Weights of a small GPT-style language model, trained from scratch on English Wikipedia.
Size: 12 layers, width 192, 3 heads of 64, MLP 512 SwiGLU, vocabulary 8192, 8.46M parameters.
Training: a variant of Muon for these matrices, 493M tokens, 4493 steps.
MLP neurons of a small language model. Each row is named by its layer, matrix (gate and up: input weights) and neuron, and shows model dimensions 0-191. Each number is 128 + 24 x the weight over its row's rms, rounded and kept within 0 to 255. Numbers have three digits each. A neuron's up and down rows have the sign that makes its largest values positive.
After each neuron's rows, "fires on" lists the tokens most often at its 100 highest values on Wikipedia text that the model never trained on.

L9.gate336:129079158107137141155131175102108130111101147172121134121134073163147122143130072146167161149122081120118126151152093113116125170155161117134120157098096106113130119155137120101139159172084133138144136124140146146126101116108122154108104128134116108146128075136147103123143164103133133120135139110185098139175089123059130172131178139095136152161108110112130142130129154133129124106102142151142120129123143113085110105166117099159150087127124167141176102142107118128120128134115138160162110139153110096114134141157082155119142124069112125112141093093110133100118117129126098137
L9.up336:110170164118102133102106194118087116145122134159105166091136096125158134146095149120098188127132116092126135150132131124125158141173116105112139063127101147125138072170138156134131116121123154134122133127102136109117120153114100144119116141190093112143144122082116127132110127158119177147141151152155183156123092123127132123107105129151078096141102155160094148164123118132127163124109106117121120094125132118114087127174138146115080155116160123142081140131149119137139120129129145110095149132112111103155149135163134107093100079119121107135183135158080121112128113137136132128
fires on: "–", ";", "-", " Festival", " o"

L9.gate84:149091123149128170092118120129186092110127084105121107121134167109099109165145144089109135117130136151129102144133153170133115123106117132141083102143128104190154109138175141153099133127149109129139143155147146152149126116096122116140118141122117107107132167143135147137130135097111088130122165108116130141182140172116133134141123121140115125120154094165107148127122167115131096157083144148112155147148085150113099128089165101163130104160133125162164106102143091147176142149133109131079124128107146149154127173098093127115139134121151161100141128095100095127106175103091163175
L9.up84:128129122135150102145133134122133094126132185118099168139109165125103150143131125106145147183148134058123181094129131087135116120115120138155123159128130094106114113124134187117094159068147113115109113137147135149122192118166139121113135159137121126147135093121126127124135120122125126148136152152152132102124146108082118112120100121176120111174108107122141093154143160134114111152132146095170114089128126081166148192080080123091128132138134113115114161130144118115096108150117089114129100137129119168144114096175149135129082096089136118125154113129105104161130120108130123092
fires on: ",", ".", " Paul", "i"

L2.gate206:132153094166065119147100116150170147141103132146161154149123109127112151121125145149126120144079125113151113150144139082184107136086110136129102108126080124120122131144170086140134121150113160133113160108107127141134119122128107148135148142159111131071171198168136161144141152168136127113097107113125076155141132173126140119106169117144120148102094107147109133086116138152153144147140129126142114160118144179133130132121122141089121120130122117124158114139099117129116083161146097111107133110136115146094139092101145162153135093063143134123126169132126141111174098083111115152
L2.up206:077130135126082109140163117138168181174152112170178091146149157122103111127158136148135130124109131168108101111105142094171144101138128162175112145162152175147120159132102112135173128129115100106155140101118114131127148136152132135175146150170092127094138141117142161127160112133136118152139126113121147188154115118160119152137126155122134122112145136138085115166115117162140139126131111115139128148113099142123095144147096159142135122120124163111120093081131154065122162095157121116119083139124159097117136100148093113086158102118133163124135147146150112147102084129125167112
fires on: " mi", " M", " Democratic", " Republican", " %"

L4.gate396:131125094149132098143147127119074151112143161102173156087127142122145105096136115114123120147107133135116122100146111138146120144146077183115148117124131145118094104121077113124110122120061137096146114099083132137120108117118106138143125136109112149150130174136133145166128148092142143105121161153134129135076132096143140178144124108140125071104093105119113135115043133134104138094123114146170132125164067148116151123135176131169134109106103124143142074116122142128121151118114141132115172121094091150152149098147136093125129136139138110127145133149129141089126166146097174098
L4.up396:087155128106170132085098108131086145119136134148118152141142125113137099116171121123110141137097092168124143115131147143110139131132116157090148136115137101119111113145113160100127137160101096088119133154144158146112146145141123120104156130133113131117113147099138122146114103107120134084203135130150132142174138120103144155112153077130174157133108134146163137104040134151100124099134101132171178126137100121167133101100109114101114115105138122159108080079151131134129126137178120122148116117149120097130169100095094165140143142127074136125128113137125138148097076130111137090
fires on: " Mac", " Ba", " De", " pe", " Cup", "E"

L5.gate236:136137111129134113142132121163120121084108154085124104157128136092128069139160108121135071110134132164114139144143134104123126110113140119131137114083142168130106132140185131116141105137110125113113159189163117125126107132123130147091128116140144137113123097103136117158149137141146093158124140151135096125122161157182115095111116133161121113141067091098092177145132129161112190124111139135117109123132207151119085120100143118148153142105101152147103149111138170098141138129138083113160126143101117128133081100178114099115140152152103116159147115105121145133155142117089086120
L5.up236:140085131112134125156131146185124158136152142126128135131114101111117109086153144089154161119094101139116124111117164125164132123157168160119105106123134126128100090155172104067130116120107126070146168109177105144122149140155130132117105120072144108097145107125082093138139111157138090148134105121132148122116113126163128150129112124136121120157143134105110108154127108161119131120179157129133115120120160130101105149092099122149118107145122101106153137115138124082106134145117144149139179112134131092127183135118168090153110111094116066178128066154130099110140104158099120131
fires on: " \"", " pro", " micro", "\""

L5.gate352:090163113117122134102099135064131150110109137161141129168106103135090151076119119107127115135159117130098145112104146143090155131147086122164133091160141142155149138139163135091142095174119145102123149099159170119110141157132129128112142141113108140110188095101130084087164134113167118115145119127115119129139154147167133132163104133121163121155119180096147134123107130143107143119150098142118160126100123132131104119129155099119106129123098135133114165100096165144101200134141126137110133146121086114116147125134139098166055135127133113081133122092165171134118111133107142119
L5.up352:110116132122182194172107111085118113106135144092157136139111157165120089114111129069149110146152139193155111135137155118134139150138077130129099166152136102133106112158128156140124059172149068101121140146126124124172120168147094137141143119093146135076120150137140101145071154131147138136141081126066127112107152158146118111130095139155131137159108134180121131078115120159121096139154103133142122128120107098131095136125121164122135144145145110167135102116147125104147124115092127123137148126131141140119133112143112119144108147119138097109155162112100132136121126093125135140
fires on: ":", "′", "°", " was", " ser"

L2.gate180:154117076173139154093086141134138137143145138103163123145140116131075133137065148149141189140110132108097154158106140146151117151104195175134138138120136140112121140118115103142075181111111118146138150172100138118131093137129142102128137116128100120122119160141144141128159153123166105114097137155081167110115117123150116158070159123160131121144105163152117153146127124165112133136151131103106148164117146136157162139078131122105113146124151131134183133134137140128149071166115111127109167126122133140106153138114117120132132140089127115090147108140182110164134130152122171125
L2.up180:102126108113123070143141126147144145115122116104107142121136149093175148162151132123144107160062149116149149125186096111087134152101139119126104141086124107169121117163120098115132125138134137127091138151124114122128154155154109152125132130157171149070074099154107142118143106117137135098100140130105069110088134087150113137147114142145138167163150090116152138149159133119122163110150137154121084107097074136131154127156151139104134135102125156105113127119158121139125105096177136147109123150180113153118138141106109126147160088132143130177145110157152081114104135149098119143
fires on: "J", " det", " LA", " RC", " Y", "Ev"

L2.gate16:152136127185146102189083152075123121126137130168143133169146139113154156138157169155148141146112131114148127177118116118099130147077086118110160129085112135116115143104148165105132114125148142088107121142098131115148079125127143089098145138145093141123183164092111114095118142119078093118130127172118178144130136128112118112150126109141132152116113114113099138179157119183166136149106128095134117097114159122102154180152120145123150143112120150133135116123113125130128102127090136145147149118149151155176100131146121107136089160136107157113136103152161160143124105164115137115
L2.up16:105134072083163133154108103136151109119106119123155141155127111115150123130133121141155175134134180111115117124117120116108148157133112146115105124133190117118143171099151131122109104153100162100138130143139130145092161103122104142137104192094113100142138064146117171145161143157120093132106147109124100106090105156151119147129171150093080107101136150130142149120127116121097116066124124109125137137129152114134132096127141131138083087170108154095128122145111109116088120108149145099132143093173117120120152116094124114115128105109084080105141129101166108123142141087114106079
fires on: " under", " en", " du", " Over", " del"

L2.gate474:103060135129110140095119105084106162148143149105181111130147159098094154139095134137101120110158077132154122136118094157162112093149134149117092145126118157164135121078129077140093101143142111096136165148145123149133124101107145148108104139119068127169092175112099114089097160130139137118166159125123159109136130118126155163185104113105112132106080144141145096125147078147134148136141118171123133137129146168134114141159161123134145124090131119156144129127190159128095108129110103140113138113135121134138132139123092116099111118108128144123099151136136142132100152097112115101
L2.up474:103081103114114135092148116049082120137107111141152113133128119134104165158100166149090121121154104145177130157083133148167107127182141136147118123116147139127141126089106143156124103155144095161149113137126129133092113124131125130123128113141105175120116078114108159131118152130146113137154181129136129123134161106078159133173146078115102172122085129160134093104106115173136113108145070142128120109127161147138116152148128111104138129164082098169161115117134153136132117100128146144129118145117112174111107123133084160109098137135133146135091127123127182106130143125104118125
fires on: " Port", " hold", " amount", " Total", "omb", " inn"

L4.gate375:156116143119121167144123142152105144114078148129130147141147114113157128095094116123130144098140116119090079100091101126118144104161143085147153128104080144148143152138128128100137156134133123153098145129147172107103096092130132140135123145099145116154106085164116139176163143088143155148110124109093156117147073125142123129163113147135092155116186099145106126125104100162140129139150092082133104145099112129150145100122157146120134135130119146176146133131109141087132167184133094151128109098147131114089124131151124109136177102112104147157150133152085139061125119170123145109
L4.up375:091147119138113137144116139121132177115130155099137137129154156113129154086118161139121116134163129154172127125134101174148180121108165115106151112156105092131134145168122138110123146126135140131125112145079142122128166163119134104119108101142105163122114130122088157121148136107108111128101216109091156131131163146085126080130085142135102116130126106173116067107149105091132126133115116091102112129132100127124148177113140131102144132125128128114112137119165069136122150130079130142118120139132129139106121133160162133129149137161128171142145195155191138105097117110103158143
fires on: ".", " He"

L5.gate85:139115133168152108134195200122104158130110137147126124124112179136140084115115143130125142073134099125117140146122109104127119087088133113105090143121067120113124080148140149121106091126126157163169132164114124139143103095097116138108126099127161091155128161105136152147167128127152121123123142130140107123154096089133122121127171084132149132125155138130120165139138079169102130106115144132158116099119111110087123119173128129145109179120105150117117164120132103134090132120107167113118200099179114121140138126146136100142168132138148159099149106102109106129123130155140106131
L5.up85:112082147122114097112130130124108141143096091096080082154134118112108136091125141141122154108118141087133120076105116152125118139119101096092119119103111111132141100160124118117079137115124107153133094107115126104109146144135171142107114105176141115126106140141074126104150128153149143151129135127135117147125120114146107108169141132106157126152144168139104142149102125095135155130124151191137143120126060129131116127169106153184181079118124149104161134115109158152145141126127158149170165148083140103087144148159090096120139098119136134128157201132128100158129131102104138123
fires on: "/", "^", " ;", " /", " W"

L9.gate427:129130140146129161140118075108157113115151115076111161113139168130140079137108139109104136142159128113142145147130062128178145148148073125132173138100152124127116155117132180122145122132102084085098134150142153117154110113115112166128115139138109127112149105115085117150153141113151111139117126086137170153109139133128110137117105128135139190122091177145155126113144162113093107090146105156154073161102096152110154126149161084135116109132138120146127100104113130168127132152128130097137122117157111167127120117108114157160127115137162142141104139102077108160147179123105154150
L9.up427:141167111153124123119134126145110089169135126143095133126152110152119166136133168162088109155110145109163077133128094111161114154183130118139074133153162114181131158119132123093084133124097079092124150149150167148098169150147095120116135135136139144128093109101095092103111110112113153125119099109116135142116135131140074099113128129116165137128130166105128121121157093158105152146161157140112159070141113147100150151159146126105147089094132186149105098119090139161122153142122132101127147122134160126146109139171113138154145134147116132185118091127120138130120138133121160115
fires on: "e", " Dr", "H", "i", ","

L9.gate345:130147134152116146124138139144139146131167108173114144144133154170123160139112191129089182136101116147110138102084124150106109140130129128146128120126091125111132117167095160112094099140110128134162152159106123095121153149110162143089131074149110177099134132100115137148143116085097145128067119146117106121080148102131134170124118087106117170099148091143123150124133147130114132126135138125119115112098178133142126106170113140141106139144112110154155078112135092175091124142097131164130152133124105158114097126140135134140097133146102170131152136126128100190083144105143171105
L9.up345:117154127122077109102132130126138127163106133054083174070089088130107123142125139136110134134085109135120115132073150116126122121101130159094091167098152135103111110164108106119156110110106159129140157159146135105127150148145091128148127132100151142162164142181145137123132128126113163088128148121139091115127110114127124099138126116131099177135117135159162130132107122092092112114106148095094153114138171111128102112091123134111140096151122136158136117124102126129135114148070118162138175149101106096133103111113080084138130134154098171137157114155136119130125090116129178137
fires on: "\n ", " G", " J", " K", " D"

L2.gate73:133121140116112094082128135115134149120160147141145151120132135137145122104100130126147147190140082125157134132116123175081080113130102139135114131135077129122127071135130147124089128177167143122112112093121106193123128075101145149151125099145162090161146109151170130172142131091118126141129173122149127147189112082108155116121137070175105099156144120113099097123149093126110092165117130105129106122130155129122124147154123126141098107152108086161132145095139133104128105121123068134077136134110132132153124140144164139155122107139155142122161118131108154141144136119125138127
L2.up73:117117139114153087157164073170118153117172125154071164091143100120166136131088089126128155148145094119127146146094134145099117132101125101140152126141131140120139121153124123164114114153109126099128119129111156131103161105130122110144163113168151107128137118122174136111100123111156128106131147133134101142129141104093123115111087135136163164124105144127115163088148134125133156186096141132123119110120088166123136098180162156082132142107148152114128132137090129145153146131097092115144139110119102139156126093111165082082117076084132159171156111123127150147122135129080125180
fires on: " per", " Per", " Par", " Cont", " rest", " Fer"

L6.gate393:099134146094118116098119150077117152103138124167151125125091181109114137152134131134127139137159113093129120143110069071130111160151109115155121153126126128146149131134160134142143083157130121148098157129104157150061112111148150097085120154092100171108129142081138144137107118098144159171132128159163066137128115113148107154143121133139146152089167128118122085105163119114163137134137152088142114120104088107114125112129141125127184083093126125113124141111128112161159123133124127150133123119161117103147107189163147109165118104137138141123075136149114129118172135111141134121
L6.up393:081110122134147108140091146109116145138117128144123120086092140076141122157174101120111149143113172155156107162090089106082120161118127132091151116083095107106141111142116127110117151103106072160148121112190137132128128147133147131138158154148097124103156124121101123111152091117137114107126122127172125106128095159088104113094147105187147150095149150146139149104084105112113132135095105100120101145107119136123128165137149148144125165130122136107134121118127121105152141066135178141086163162128115093088132117114132127153125112143129133137169136138093156118138176098154116164
fires on: "–", "-", " died", " born", " lived"

L5.gate136:101135145114106189129118131154091158110107125153149142096177121058109123096139121148107113134113128123125145121149124119126149133118156148138146137136120169151143164104173085111127111093150134152134157123108144162167126113126122091139104144138117122156123118149104149145129114167122141164062099095118150101149129120108073083118149143117147130083134135105195133098156116146118159079102134076093170157127145092118121130160114129118066113130107141092121124113121156141136100122107158112117141165124117132129113099176148160127110166090135121143115113130152130127153143091139139125
L5.up136:133138087137136116082060109118148156121143133133134138163110165131170129125125138090126149115134114124128137110127129155087152113107140116116133128179132120098113086081142117115159107133087119147161129089117136149115132139096145122128105143151119157134137090175150134169117119151151104145125090105129128147158147091108087084129138120103108119125126117107142129150088118115135108075144065097117088124122120130128128138093134143137124113138146145089135100116074095117143113092172126093137132140126117104182114133128147142115097136124114094171133128083104124062175160118110069114
fires on: "|", " |", " Win", " Human", " Hor"

L9.gate415:092104098139146127128096123103161131162147157126157102142140148120123125103145142113150109105104176121105115076178133158125151154122103152110134127120118126153130112120152173119083121108191137123132107128124148172115176160128122119128165143117147113134130180126101122150135128132144125147108141149135120123115111120085164120114126152092127114140136143135100104092146122120126151153178137093162119162134103121174177146056151166155115160142148115190083110137119145137105100153118062124144124144142092142127140138125125154119115117138115077100141100129099108136158110129113179149
L9.up415:107132122144153132129155134141115073096177129141127074108114120172107107128113168177119142076076124082109122098180120092155146115135091152118088050157142112127170127147120131137134111142129128124102122100160116140152151131122133121113110173103146145120117146153086173160119158120093103139110145115140108125147148145080085155149155130106148121161110105125155117151129098158145125164131093133121104151128134138119078116139146120162134152094134157140090139164138159143122105134101114134149140119129133136111142143152123111088120114161117103128091110095120101117084110134122145177
fires on: " of", " the", ".", " The"

L5.gate187:153178121127132112121123146094142154100118103090127122145124094145103136185122122094111102110155154104191143127179147111146132168122149124116098135132107096131114117136178151116116069136128123181105083121108139132102108143105168108117074163106137094085119155138131140121102132131114132125150163135100140117117148145136125137132099133116115132127071159117111141126111089156117116184098127153125120114145104110169123138147119123157135116145108146143168078148144100127092140153118146136133095120138113115148150096134101127139143115133082160142164157118119162075104092110100163172
L5.up187:136107088139132109170123108149167161116152143110114138182127088131115166138079082104127094108133128115108120166128132104092167097150082155134105181070127174108154113163111151120095122135116160138093135144121125138155089119115086084112123154116097105109133176129119118144131131108150119127133117094095100130128111119132140111102107115169094115087145145120121099109143137118103081089129124091123153135129150099158105153145164135111109150157146147073123128140137161094129127105148148125135070171126155135120122134133156122118123136141110141149178086128127149103148128141085127127
fires on: "R", "^", " lb", " m"

L2.gate245:111111124150136181197151127150115084103133100117125121159127138115119133105093127137140123122119129146117153114135118109137146149155095115101099118113120138115129128163109137125141127156104123129114089115075134137167160151123140071129115105092118092129113105066092076186141117100116124113139130128125127135172161108154120115138108086131125102118158120101134128105151153103146130104119104148169118156120126132166136145109126129142154145150133061078155175129153155096180147112090150161133105097105157141175134137151124116135134119140116112107169135124140132105062152141139107088
L2.up245:129121126106129183111129115152109087116111127097150137126114060132141129142158146129114111140136139140095109120147125118150116163150143103109122118087154130137157132116127162095134156130120132191148120121128167117151156167128151120114103124138130110143078128117115145121116118155146124036143141133092134111137129099181072145119136094134110121115127153120125160130120106108191168099121134086134131161115126094124108131114140142128128153109086128054123134124153150059116131100117146134119118100117136112150137116118150119146134151085147112135152128162163112076095170160093115116
fires on: "–", " varia", "ova", "oya", "anga"

L4.gate207:123088077163129124145106090130110113146088115092137129135142099153101143134116156124127119151119152139151117115135138136120092122122125137089146168129110156127165123093158098116081109149113144119105133150131104121100146116104134097117147112092092185083151185125131123098114187133105090096123106084130134130111125162167137125157151148162149115101116149128103160123126135114121130148155145161111143139145127128134146154100124147130184122090141151113110111195183135178117122127117100137159141099093111124108117084125136116100106170076119107135146135159104151157148138082123126152
L4.up207:105125141122128165154152134079136147101129092150148139111087090129157086126131133117134113123091126128166161151129142158087145068087168120165118116099060127139113148115080136119137126117103140135137132112069142136147114143108118079166133119134090092123142100123145095133139145125116097123109140142140106180117158131087142121139112137149170146138128115134155119132091130110164109138162093140125125144101115133147132118139101112091131113139089126149116125109091158112094148199114132140126134105125147136114112071092102166112136148126118112142182082124122136075142102113127135158
fires on: " De", "Be", " Cre", "To", " Ba", "De"

L4.gate479:108110143107116187079122127119131091160152142104126170112148124158095102143135120138118104154101134154124118119124135106164128111111100159108127091079111097138095090158109116136094147123136114086132134160182151136149090073158112138142133097131124157200159123135173127127158127120143103142125209111144119110102160119086142137143123129139139087153155118118119088152115129112092128085143155146117145142180099154112139112114126154107145175115125155145119129152156112118145149154112126167108127181125115121149106102160132096098114154129160150130129141091144117129140116135125146127
L4.up479:095104136089147142121157126125154092134132097121141141103121117131114145148187133123128143107055136166133132141163093130147156180151180117110152139131126137145123164117113150144136119124186131112089150143128132138104118131084100145143123132113117151181134129156132122132100135103115145136119139121145132138092127111201159133118108148086146091098148118154156099164114141118064131104110105150122153140102123154131168107086168138130149167100102119155104113125157149159176125129143117130130064131085129143150090137135089136145134099119125141122143105121159167112134148098127155155
fires on: " Hon", " Gar", " Gib", " Su", " Fle"

L4.gate152:103082173141101147072122150144169124145131145104137130139135177120116130102126111140193143161097140077118089147137108094135143192101152129154153146138147151131127105136142129116125150165097129072131153148131141148140129105133076126117157136157100131110115090135144149141153107097098131131111139128132136123122110063152108172132158155106129144085112123135127138125148094147108115166121172109107144144145130167133121149101146105171173106104144125128137106135111090143134147139099139120151096156126122131079166141104120141113095144127153124150144140135133082138158155186138104160
L4.up152:095143127119114119085095128133138138088101139168144119169129092145131164073148138153113188135107140119130119129115076113168173101119133120099151139127112134114140095151142164110099134139122105177110148177122108141150105175092131156146141142136115117096100135104135137121123127112102112124160135109157093117090094119129111144128116093084125090102122141135137108109148130106165112136113136131156100115175124133121130144076159113139108132099170112128078139136087142104081131124116160132100137097136118081153153125172138143134113087132167140096120190107168122121134112151136154110
fires on: "L", " del", " Pal", " Hy", "J", " Middle"

L9.gate50:101128111099155110138140115115160132112160172126160089114109075105121091123117092107131171131143192109149158106117107146108117151128100133125093069133152142112165141142134124125130147105091096116147101146119152113144119099108125126142117155130126125118157132115146118122117152125115146125120120134135135157137094133174183152165156153128103111143099141084132142119136076145166166118141131194151162126106129159131119161154106089142180136128103136140137147119161093097151124107110125153078123102153133104147086150133111168117101173138128107194116103122146136116156091149134125121
L9.up50:118093120132138149132162110128142169120147124163121146108143149101138142113175121132141127117161078139147154148131155132161133127121137138128136127088087143097113138144148099153151101114127132147160098115098154123097108143107124091123157136092116172147100101137152108174147096101130096111082147118116124118141147126157115142156115124144087069103108147137139145118090085168153068173110140163101133136157168073103132124139072106158142102092177134136158116106149145142150126161126147100125128141135173106092132111078152104093098146152117124147097122138134132152133161109141114127
fires on: "-", " \"", "E"

L9.gate369:098160131113113151136140142120139155119100118150129145131128138099082138177103144148086147170156137102156117121146127130154152133150118140126162150109142143124125133092078127148143163117115084125145075155118117134113085198113141132118137142125142137155077081160156094124154134134122111079133147113141138074117177136133120141094154164140152143105147118116113127120131122118122171119090137112111128140158168133138090180112096098133110109126119162170134121101113115157149118149151145135118138128095133097113146067121209102116133163136149142133093160139138153167145150136117141116
L9.up369:116144131098105076123119129088095094112123110130119131087120126090181129123155125131143172122095118133110179112153124086107087154153148145094108141099149152105167148113144162100109138097167093101156142117139119146137099142165130087077176121094119134116098129168127143127108103149124130145120130143150116124111121103146155134109137122131142148141104117151147114159108114155166174132132103103109166145091129117096177146089115155090140159133170102116160110135142135157128094108124072161090153179104125153160147105119104099123150127097165108126140140148155117122133101123115124131
fires on: " =", "ti", "ora", "ula", "ona", "ira"

L6.gate196:118063103132118108058131164106102138147080154109152075103103099145105106146123137112173123124110079145153116147126090148135123130125097141125102092088175190099105099158134129148139128126097141101106113123135117163113099142130145089154144160117141117113142146105136073144142134117090117147126147118081133164141108131136118115167123139111082161148145141153160125135102120138107115109122136085133156128150122141117123111147110192149089097091159129123116141083119106079107131125147130151094111135150119104110115099125135139145151122091106126114111148110103176144103117139128142135
L6.up196:132078112146088185133192127126159130114156106155139096123117122166122137120117085125130148139189121121147120160138100098145101108099090138109145134124147083122103114130142124132120108145068127106112157100127119132092136130139135122106129132133145156154125124112124116167136165151113152112163118140079103127132134122122099104118138168125144109182135146151122132132128154173125173105106132078143164090172109107113138105151097159112069092110105155110162106157099120107135140127132125123146126134144117156086141131158065126134138151128111101120132165136076111105123097152164109114
fires on: ":", " in", "°", " |", "."

L5.gate189:135105121148147138097137101161128105139116109110151140097112107138134139112078103180111142096155125177127126118127128097151124148122061164138087125092079117108165083151175162116148145088147094102138128140127139172116119104152141107088100137106143143135134079132133152205124125112154099163133123144141182131134106141124134138145129142094134152116136084145138127130131119130137135171149143127164131121115094101119130113128122115145111109160128101150137121117143179109089138166109120180137120119143129170174087131126149107078145121156125126093110114147139095161120123165113132155
L5.up189:106145133112160116149155095141107135102072191098109124136147148154104124108138161104089124099119121124138126133106150166161128069133134138156137113149132134107115143114127109100119168106120126141130155126167127099157144144102142151134147140131129157107172126121128133155146158162126163152140168087105086108102116135154081133152104115112145136106153093143105154159137129132164129173130118119166106148122158140079158083112143083166178103126176133098085130096103112127096135163120121138125131114152114127154180112094149146137143126102137119155175115149112114122068117132112110137
fires on: "."

L2.gate495:162132119138135110156089139130132147045112093149204104095142113120109130129107105107133150158155141141158131133135096090146103108142134083087114151118103141134133119113088124116142104167127116148132064097136133103166110131105140145179177104118146129129136101108126087134142087128127140110121122133151169111103103115131120160125146114122089117075099131115126128155137177126113140131114118075175112162125139111130122166161120119131123127146095151112106116146110127118144106103137192156166099098138114097102166137127129139118117128106130127134156138160153114115124145169166094148
L2.up495:110141129106121135127137128129154075185099073144140154128137132088134135117093118106150096130127116112146130140167130148104114158069150160106128108110135121132102126125141071105105146094131157126146160133110178149120163171112135166131137156097139147133180161143112176127142115124155102117097151133066184149128094124110146131151148122154121115118110136159130112133139092124146145185112154132082138127126156132151162122116162130115125127110148137109076096121137099179143093121094164146141132075137085131132144156135152135133130098109125108163104120106155149159135135139091126127
fires on: " Pal", " Mac", " Ag", "Bl", " ag", " Pot"

L4.gate310:126107104157131143108126119110123102140114150123125133121154126124116106193118148144120150088133124102120144118146107151135118115151111177108125128103132121114124102101088102104112148116151145098110147109133134124137102099134134148106120114117114142135121140113176143119110173133084090178140135120170121150116112130126109077100097126094143164125110099142116134166118180100104152105169130148141095105147134155161138117092083108181120117115135097174109131089131137124082207173107119119121144116174128133141137114066134140110152115160134169083145113128168145101159087158119139137
L4.up310:158102154127148133122141117141126103173107124091108137138159126118117141170124123130153072114138127146122108116138160142166118129198107129105141096177127117143122123142114098131124135148135177127135153103072110148130111147127149118081139138098121175136133144119164137126100145144141158112146115071170127139140092168125113145138101122120124130102134104131093145098172146144185162151154157132101136104090135134129141104129140116151161148155152157118090119049133122106145108144102086166109132170140072131161117118129151151135131108112127146138109130142105076099114137173117154114
fires on: ".", "\n\n", "-", "\n", " South", "|"

L2.gate252:111127124103128133117144145070149162132076111114131110114176108172153117137150087130114126133144149128093155132137143121136122137137116116156124149119126115139164190142096126147171100132138086123136136133110131124127139105133135136145110100175120090121132151103140083121107085138088149104143150148164126107068157123169098118166116131159115162138129146108120137094106151102150158081128096118145134151133108131115133077174146164153093150161153136097122111147154156135137125100125134126151124161136146108130104151101099148118195161141114114050134129133128102098071128120121124120
L2.up252:125160111133133121140128084132143136155107116086173146095176098096150139123138114151157129092109137142072133124126113129131148124158168111143113149129111144107140186142122131117068158118078130092162096144110138128113114126149141132141107092139120127144119105147159130137145095130109153088148114131176115123131114082120133128129126133161157124168060169115098140098127118113147096167075104145132118139122141109141129099166155129075163137117150131111128130191154089127165138111146120127163105116108157136121109136137158138137140150154080112111102147126121116173104143153146131072
fires on: "man", "–", "res", "ker", "rap"

L2.gate11:151113087088138142114167131111125148090097133152116125132154118167142117092123140106142097134106156111122113100148111114093163100164112130148124146137130119190122122147115148124172126144156109143122110194115088142138142105151099137145169115129124134157113080103140166169129086098133138160114133074140119122103140137151123105139120175141126151159156118123084131144133100147109097132173123130179125124157086109142121123164144115098153107147165119154149143045139179084139123108115111122129105122115140145136155149148108131096142149154188137158110131126115123136114136118140163117
L2.up11:179125119123130145149153126149100145130115176137129092095150104157179122109128170090143081154099129086139091111153144124101144086126088132094118114120088091156148101114115124134128148122161103087126105174169115097158158134108119171134135090143138154113121119098148180126146138134147124154141118088125131109128120118147111108114147103140126148125171128147121153124087136118143089102195124167140113114150134092163092139130167089084152116133121117154131129108175177133149134100127153122134090113150144145144123102133125117135132139188141117189132140119126110129130134162141133129
fires on: " 0", " —", " Division", " round", " Kas"

L2.gate369:175113110115113113121128128127101125127105095129084163161161146151120106095103182131137156147109102122116141119120168127087136123097118106123152104100162115108147117160118130087151154169129099167122090106129134124098084164134133145121144116140085099129134105156112168088161139125146122130146093131095157121164131156081163133131127122143117160127187164109152126135127151130111100103169137145112143137066092129086107150115149157137134115150086106123126130076118102137159140104105125132128124137139077161125100135125115125099107161103131128149135129112138112189125186158138124160
L2.up369:144160093165110098116129161131119115151125128137128126120176098129118083126131163118102154134083102137110196122117112123114143155094104117118159119122150122139136093116121137101140155135134119091134115160119122127121145118093146136119112131158120115146134161106120139107141122125157152160148147139081116160115082113090129126139128147132173155116137161123131106123132149127129149084140124135101140157122106196092131148131123125152094122149110090121094096115099102151160099118087114122124120081167084156171078119092130116120086076150105133156099135134153137182104164158140071110
fires on: " ch", " di", " ab", " int", " arr"

L9.gate43:121153103136069140139168092143132148179115144127131144167145138154129128150121110118136108127153114125132132120202148098118158122109128138121127159077130117112136144143134096115101103157112147114156104134069133131137086075139082119112105132159096102137136103140115139125153159127114110176116148121079110134130171101123105118109124123149084139140167148147103160142140154128109180139117142085124144188095139158088134082116121102101108134117087077121142142117100149098144156112109156130140108114117140097105130118115174113117141118119125092140131076129113084140122116126101097109
L9.up43:153159106116096105109114131118121153178135130173129165113120172084142188173137099105104128124111128098135158128136050133118097138144119153127133144150134154081184158131117142054141121163137143125128167093151114101139126109126171162087128095146145110146104122162122138113142100119138108172152112138120102163083106112154159147096138092132131145123138126075146156117117157146105138143104182133112144151130117103117100096094154125138140108137138127117126113119109141112118123149120134121128137107136120124157155146166096142107131138128124132122075118128124107091155156134072148136
fires on: " |", "|", " 0"